From a checkpoint of a small transformer trained on Wikipedia.
Architecture: rotary positions, untied embeddings, normalized queries and keys, capped logits.
MLP neurons of a small language model. Each row is named by its layer, matrix (up: input weights) and neuron, and shows model dimensions 64-255. Each number is 128 + 32 x the weight over its row's rms, rounded and kept within 0 to 255. Numbers have three digits each.
After each neuron's rows, "fires on" lists the tokens most often at its 100 highest values on Wikipedia text that the model never trained on. A number after a token or word is its count.

L5.up321:125071178150117091077138100169164161134092142162102152205110167117069090121107100126091132193109111152088161123176155144134108153168141166115167117129171136102144208143119176149103159145132129110129132193147118120136077085104116140121114081183158090138138107101149137115158107117128181175078134195117118162173133098095113125107151108149101120134102095081091166132122126134192159121077168157145158131178140107128111144171108124128140135144142148151124140154119118116158090200192051136183170132154133100135111194126136084117113177123082146081136086128119144072132141112120144123
fires on: " St" 23, "w" 20, "st" 16, "W" 7, " W" 7, "-St" 4

L2.up812:139103175158143112101125131126038117135102159173092172080130135108123126139190119125100136106134145155157156104155102119078106125176173117113091166111134135096171134167132123059123199081107116095146135153137146110131145123058117142160188174134097133132122126158151164111109136141139105117059162123171137127147181107118087121098101142155069101115119100140144175121104142152127147150112163172161134147118096136084140088174107100053146076172103095109153087107144169100135185066080142142117134240133134065120178139184082131169057135135107104172098089130124114131107090185126112161
fires on: " |" 39, " County" 19, " State" 16, " local" 7, " City" 6, " Municipal" 5

L2.up485:165129101170110187142070061203168119111153139094087174185148158110156137165170132145126091139103183139148109148078110083163152107155093133078163209131133122121133075096106119109088122098122120101109108178125191185147060126123078096131116162194141151151076139135126094127153132128147089150096134169170100116091080112150149085153126106124185127154117130131193175154136111136134232083094197130180178094128131148138098121054156135071139068106123111138077128096139123084133134166176099106168091191141130094096074122135141112171105113154145078109112133174093106195117144122114152174
fires on: "\n\n" 32, "===" 13, " (" 6, "==\n\n" 5, "===\n\n" 5

L2.up971:174211161105076152176143124159124131126142121160127165087110147129089165158161131128134126151125102123122168198090119123100122131140148088102129103135134137169153197146164150159120102134145129133125092129135154165105055163065095141190131106211157107195157136087164176049164118130074149141146116125129086194173112124089156135134091164134147089070111176072144153084077147107079121104131072079092140097178116178104092132153130162123144105118140128118145116125072145124116156054098142074163137140188105154120132145161150183147089114132118078110124067120073090088124146197098098150
fires on: " |\n" 44, " |" 8, " in" 7, "at" 6, " as" 4, " W" 4

L5.up724:169102140065174077119097169090077082118162161141133151080151104122113181130156120163123135115150185183104115154160171182166085124108092112155134152131145075187158107136131160110117162132205193128098185110133042111174061109110134174155156123134166101139140097098113116128142084135140107106118132051062053106127125118159116095114094108113115071095118171084131176086108144086134176104133140184117037106116123204133157120123162130077109108169029185076148115155149194119071112130127128124161152160134177158181144148111127140171154085133152121121144159116045149111135118079111115094
fires on: " the" 44, "'s" 15, " his" 8, "," 7, " its" 5

L2.up1083:126094088119166135078122130210108116159077174128148179123075161197148074176156128137140138165117141079135100118166152179135161115128106142133124121115098079129101174153143094049090137184115096226109098144130183153164131118172118158135129115115121107145181127163158109120073072099153125073115122089094126150195101116125148072074091136126132143119138124074092099140112130111171123123122145052132106138105146162209132159136103117131176149142072135178130082126112112134131114096076122208150114145124132202133094093115120075095076131123117147141130131132092141173102115141065067082
fires on: " to" 38, ":" 12, " about" 11, "." 9, "es" 8

L5.up1460:133126100092152137067095137159140163069131122134148172123144159118147136098169104156190140145132136125083157181073155166129089097074106179131143083126082193172087115130117171121073117123177112188094093084112107124090097132109107156099091158165125057156078122120128139148072096112099152122169148080151112092093167140161088136105142170182180154178107109152097035094100159103152184159139141116196167151117175157172113203182147135091190133120131160145122155090085147134147117131122101144142084125111152169138165150139111096092097138178151139073120070151098152162148137122115128146
fires on: "," 58, ";" 18, ");" 7, "\n" 6

L2.up219:161118081139145105061132106137159122093154109128126097154171148188096111119183179129129086153181163124171128161143143155091096135151046155142163146059117183125163129090177147152110166147129092162159105180151149111129178163120147153164143114122098118151105131130127138164160089101132116176137150111201091092133111122130158086164083196141115154068140120138189172135135125128140167103110110112069183137140136141118201167129126177128152138139094120128133123173110146199146233114169081115095133142159121083054166093125154075149161086151151066165180116132148105152127088143151144162
fires on: " |\n\n" 27, "\n\n" 22, ";\n\n" 7, ")\n\n" 5

L5.up829:106091193135142080082137131163120173147121139155116113075136111168137123129137116097156141130119064167110180102114169152084138216112149134176132072101119147081127101132164143152155176152185164145136085145139169115163111081135183137159160149087130136129163074110146163116125109087124113217146101107101094130144109197110104135182166168118067083189149077085134155126126129099114182146095077123105117091155143091102120107140128123133137145144165131127136143173111123186154176138154157115101109149111056108066159098124171093128147155096093127166147150166101139117159127196115108156
fires on: "D" 50, "d" 18, " d" 10, "ad" 6, ".D" 4

L5.up241:099129088130137125203071126093133085156094110105103101100086089086095114156105140122096148078179058150134131129137172120188171102102139139107122113167130164111111151160149114113110143103142114167109127165138114163108060140179110143168134091142121180099113115050076101119076123076204187139138126084162095083162118067113146148158136125076168151124113111107124105092130149112143141146137114069091173141149194235112100152099106097115207153145149099176098117120086092098132127090137136168115132138081143171090172065152108121098148120160128086120152096092126161136088100168089082095
fires on: " the" 35, " |" 28, "ac" 6, " of" 5, " /" 5, "r" 4

L2.up557:183137096176099134081152140127146133164105096123189126100133140127131061143130146087089099105125114071115141136151083166143105143232074160183173088090123134135149095132118133131153122153092146117131132165112139125146139132142150158185090102136129103078075190101117133147109094110117156135119211090148160119166123133112077033138130115122050140126081079131100177147073098129135138129173131057141159094143120122174108118136102103116145162095125170134107153171081126123115165195088132160129108125136077175103179072124132059125150101131143137151159085068093142150129131166158071188
fires on: "|" 24, "\n\n" 20, ":" 7, "1" 5, ";\n\n" 4, "und" 4

L2.up1434:086183097143154142128102096170102158187145190129172110112122092184098115140166121110189174159138111115089154105108118110103101136126147132110094120190161124086119155097112139132136106110151159146171094202095145163158115168175157164096160098119123198138144124135142106133094098162120139158137156062153118109109133154071150089162075175129076150116115156133121185112079052104141127086074133135171084193118195157109187158170038131118184048115126130106109162151074116155094199133103146171116097165106087100168160132155110136108144080090121107139167134089129102109097095156090103183
fires on: " |\n\n" 35, "\n\n" 10, " Total" 6, ")\n\n" 6, "its" 5

L2.up501:134147136148095128190094109107094115177157094210174096049139135118088194154109112115128196150121118164106130137140156217110151180142088112110139114127092159114109176105108142100142142113102086133127125106126114195156043126105131132115150146147138195104152100112125172142098180110153114185181189103098098116153106103118137198082166156142104146183145163152142109107102191121134128109103157130124123114154162182131170118105043090130089125133068131097079080125085113089131151064112113147097136127147087108169132137121155145156143086148186111141090166151151125156134143123160134150
fires on: " |" 55, " Team" 7

L2.up400:122120151095129148124091150161145150163120100212114101105122151157171088126128085131153090178098108094109162171164163109133153069146153135127144180171111086165153104133127073092109119098134132092208060138104048132127140133139105141149103160173141103149144144153134102172139131115119135133121117171117169152131095111134177082124161169123123138147120088122121139138144186124151113159146104134177094094168100092154125122120127105128174177114142091101129127159172130154144094045132141157134125071102129128078165141184044072149102119135098082106132117131160073133107092135112167109
fires on: "t" 31, "f" 19, " |" 12, "-f" 10, "-t" 8, " Short" 5

L5.up450:147091132083075120109161205153149173142120113198132106083122169064135175102125111095140163130127126112114109131212112078160111119114158131145189116136161152145116101141149161090110168132136113150072149175108121182170122172108138088128083075187106108172066112171146123090108207092093109130074166091122127102134154082159029082109132151149123169110102168155169103168099125123132128083099110159123128183115109114172147156179146137114154171118140062138160116114142193093106113138111121156119153092159153114161073139147179055122137161141094052200086128109146184131156111190098096100
fires on: "," 91, "\"," 5

L5.up855:117085117151092160078175079184159111116184123076100162138141097121154147149138074149103121132114098132114165119106189125193137107146086107130148133110178159131147158107183168157177115122163104157167073132068077066123102174094122075160097178141146135144137112089147116093161123089085151180176100155137136156126134127065106157121164066139138125086078084136141138104129082089145097099115192075082147193121172135143131145159133167133110117133213161138082098146152138100136111127076133119124113120135147121113143116172110076134134091135217103134166152124160075126110145154099080137
fires on: "f" 18, " |" 12, " US" 11, "w" 8, " W" 8, " IF" 5

L2.up156:090149130150139105163084084121154155091106146142102155176134127115116091152155146122145163140117143136105127094150174124092093154129163119072132056143089079140118129139167106130135116104096090082099137149116144096135046123134191135092115095109153116152101104122088123128118130157090148212168125100091110133187137132150151139166075098044140134123118137118133166146155117197162180174058151135153123079127182131159093103140131094138065133157119098188067195154132111130127135129139096098127157119136172089095136168141140114113147146096143102097125198161061117159138143120112054102
fires on: "ast" 28, "." 12, "ist" 10, "est" 9, "th" 6

L5.up1100:140087139138061096071129118104217094108161126164165160093117128087096133164147103110143141136126134166141091126122124174100148128110072104131149136152104086163116187162189109125144111104156102141096105068100143137124086226095148138180139138088191139197150141089074112128153064132079164131115141120116133132171135116142179039123109094159152172136140142198123132104097143108156198150132105100128150119084128160143118155143115079062099101142133090113087160109101120071087129097229158140148063116147138106070184153099124124119135120125142044074185129151090156107133094129131065138
fires on: "\n\n" 29, "==\n" 17, " =\n\n" 16, ")\n\n" 7, " (" 7, " ==\n" 7

L2.up1447:136126155121140148090077065099173166156158076147114169138162136184173102143160152153137168095142139160159146125063142173154149193097122089076110101152135145126119081099113107158134125132138122129081211161144111090118100108137088175124143147127126139142181087151061127135123120085149079149083119138129163142088156122123106105106133131154129215126103102098144180157170110024088086130117092119142145135185133083146081109115097134106119076079107153145123139091124132184102146134133109128107089138161166108129161168110125123073123146116110139140160135124149094143111124117035122070
fires on: "ar" 23, "r" 14, "al" 10, "y" 5, "ed" 5, "ent" 4

L5.up1397:201093194103142141116127143142165146050152149180097105116124118128095200128127143112126164159093191132073185135117084171168101157139117153104103113169152156155131130101134119141057139164149128127135113159147092180100166062116104113206151197158095127183141106150122094112084150150151125185116116103108150093111073152091123110118109160190115159168141095162120162143150133130113118058113182162141162160144095157136180074145090189117126207128114059085142111088132172134132095118117138172128134096181123146088137140170164144103175092091119097135125124195102138147174068145108157115
fires on: "," 71, "um" 10

L2.up304:095168103139168073116140117129145170170078136082138087095144119117136137154077089105160133111101116101102094151147191147075183117145079115134126140204084146202114142145136108129113113180105139108165130144078150121116141120111113163104096075154167134149051147136155132109097104108168116126060135074086120133162169146163120114159151147147073120162117055084119163074082145111181125154145139107079135111130182167156137063120125114154126153151153128194190153209135146171153104129118108157138185111083087088091101152165122152142147102157164062172129125148082124124106220157122111097
fires on: "." 81

L2.up428:173092094197192136122118127171121146153114115108114148046110130121156085140155154161150090104141140135108137156146116096117149110134124149161078086203148050120065077158063103127099161101097112068126167095103096111120192134132124084157111151112138120092140133125039137108177059125122201077126054135082169093129148099131141099101118119161103139137145102103132191153108090140120115126153150134055131134141095108098142149141083143150101114146145144105074160116105106156115121142201120150154067109145160109098110164107112092110119188134113130109129138143115142120192172093099162101
fires on: "al" 28, " America" 7, "als" 6, "ed" 6, "rol" 6, "ment" 5

L2.up727:123166192132092115125165139143118116164126205086136142155135155148187094140125138163043145177111152100171112092162110165135104127110096133135119093103122153200153050160127094138094138151099089196145131141156134108131148164110154132158158095121082119125094104114089151129130147161120172153082129127174103112184142106104122065117127080099110132098093123188129139202110074126141136124163117140088151136148086201169134111074158202092140088126030103107072122156181158124159195124135125084099095087114156092106137113166094101107080161091168103136083109192126123113129160200121154123
fires on: "\n\n" 43, "\n" 16, ")\n\n" 11, " /" 7, ";\n\n" 4, "." 4

L2.up484:058176205146111145142128140117123161097086091154171109147128062161094111142119111134094142126123156149174123135128111123141100111072117111130105101110133163122181066128160087121152169121193208118103153109204113158149128104166128156162056076170099142111130152095118133152106107167132100162106101110112075169043142136102086151096156158139123127181146184129146073113191100139134137170119126100147176059125126129115161098101124150109178088144134125117107180107057095131094146141098133109165127181122180162101135081137167097144049085105105101074129098136139093104162106118078105194
fires on: "t" 13, "let" 12, " railway" 12, " •" 5, " qualifying" 5, "rel" 4

L2.up220:136137160079201166188151078167131102092121176126105115160087138145126131207212164178136129147135158156142123095132136117162124144117150099159111129058139131130138108110167158092110128178094061133127089086133108183087056088155180113138125150119147197111126152131100147171152165099085145131114122157163088156137178125069197146123096096136110144161153119161106085145163156101132145132194132079109113120142145096070129144092110136193180151128129165134117119094070141117127104126095134140140135139134093163161150101133124124137095148108117095083117142152131134141148209141130080077
fires on: " |" 31, "es" 24, " of" 18, "ac" 8, "s" 4

L5.up122:081212095152098104166159158113148146098092127086139116124203170075101107143175186141180117097120157187122163116094144130142146145179129144074093139111132167172156137118119114159050163136186153111075139125149138121167120128073185155142129210138110111168166115136108167184160128128086180113096108141123074046141180108159149119142099181179097138108135172137122140064198130066153200114129153095084127157121127152168136108177127084141156085146064105105159167089104163185148133137117093123133049132126214135149167149087103135144140091079138178105117135131149129141172160177091123097
fires on: "," 75, ".," 21

L5.up421:164172162123137138172073089161120141137110125114122070102102092157103135125120143155125151111080128139136129107142083145146186115131136133142068108168112103105087145109052067102131091147129101150169140154138076171139119142099143118132218120166137125097130097121136124134128158096151096153144130094095139161158117119081034093120158144146100112087149095160117157076121127134170112146144148088055162163092095157164107081091137116135134159113078117096044098138154140163157087147092161064159088155118123177184097148107138131098124075101085062118148135145178148119119096161135125140
fires on: " |" 36, "-" 14, "'s" 5, "um" 4, " Des" 4

L5.up1335:141142135146119126133143078174148103126159156155116092134148116107126093192146157152088102104111129213107137152135146145136107113100092075118154114153135096118116089106096195123161162099110116134137127124138099087134098100155177129136167143154102139135147214145140211172114101147118098136111103131110130104150162024108116173158111123120075105190120121106139156107112089159149177179131056114115047117064129139076178156099154108109119126128119174153119100109068167140107190075083135104177183165110101126115177145111103175128123152132081134151119100199118148114199177170153179183
fires on: " |" 84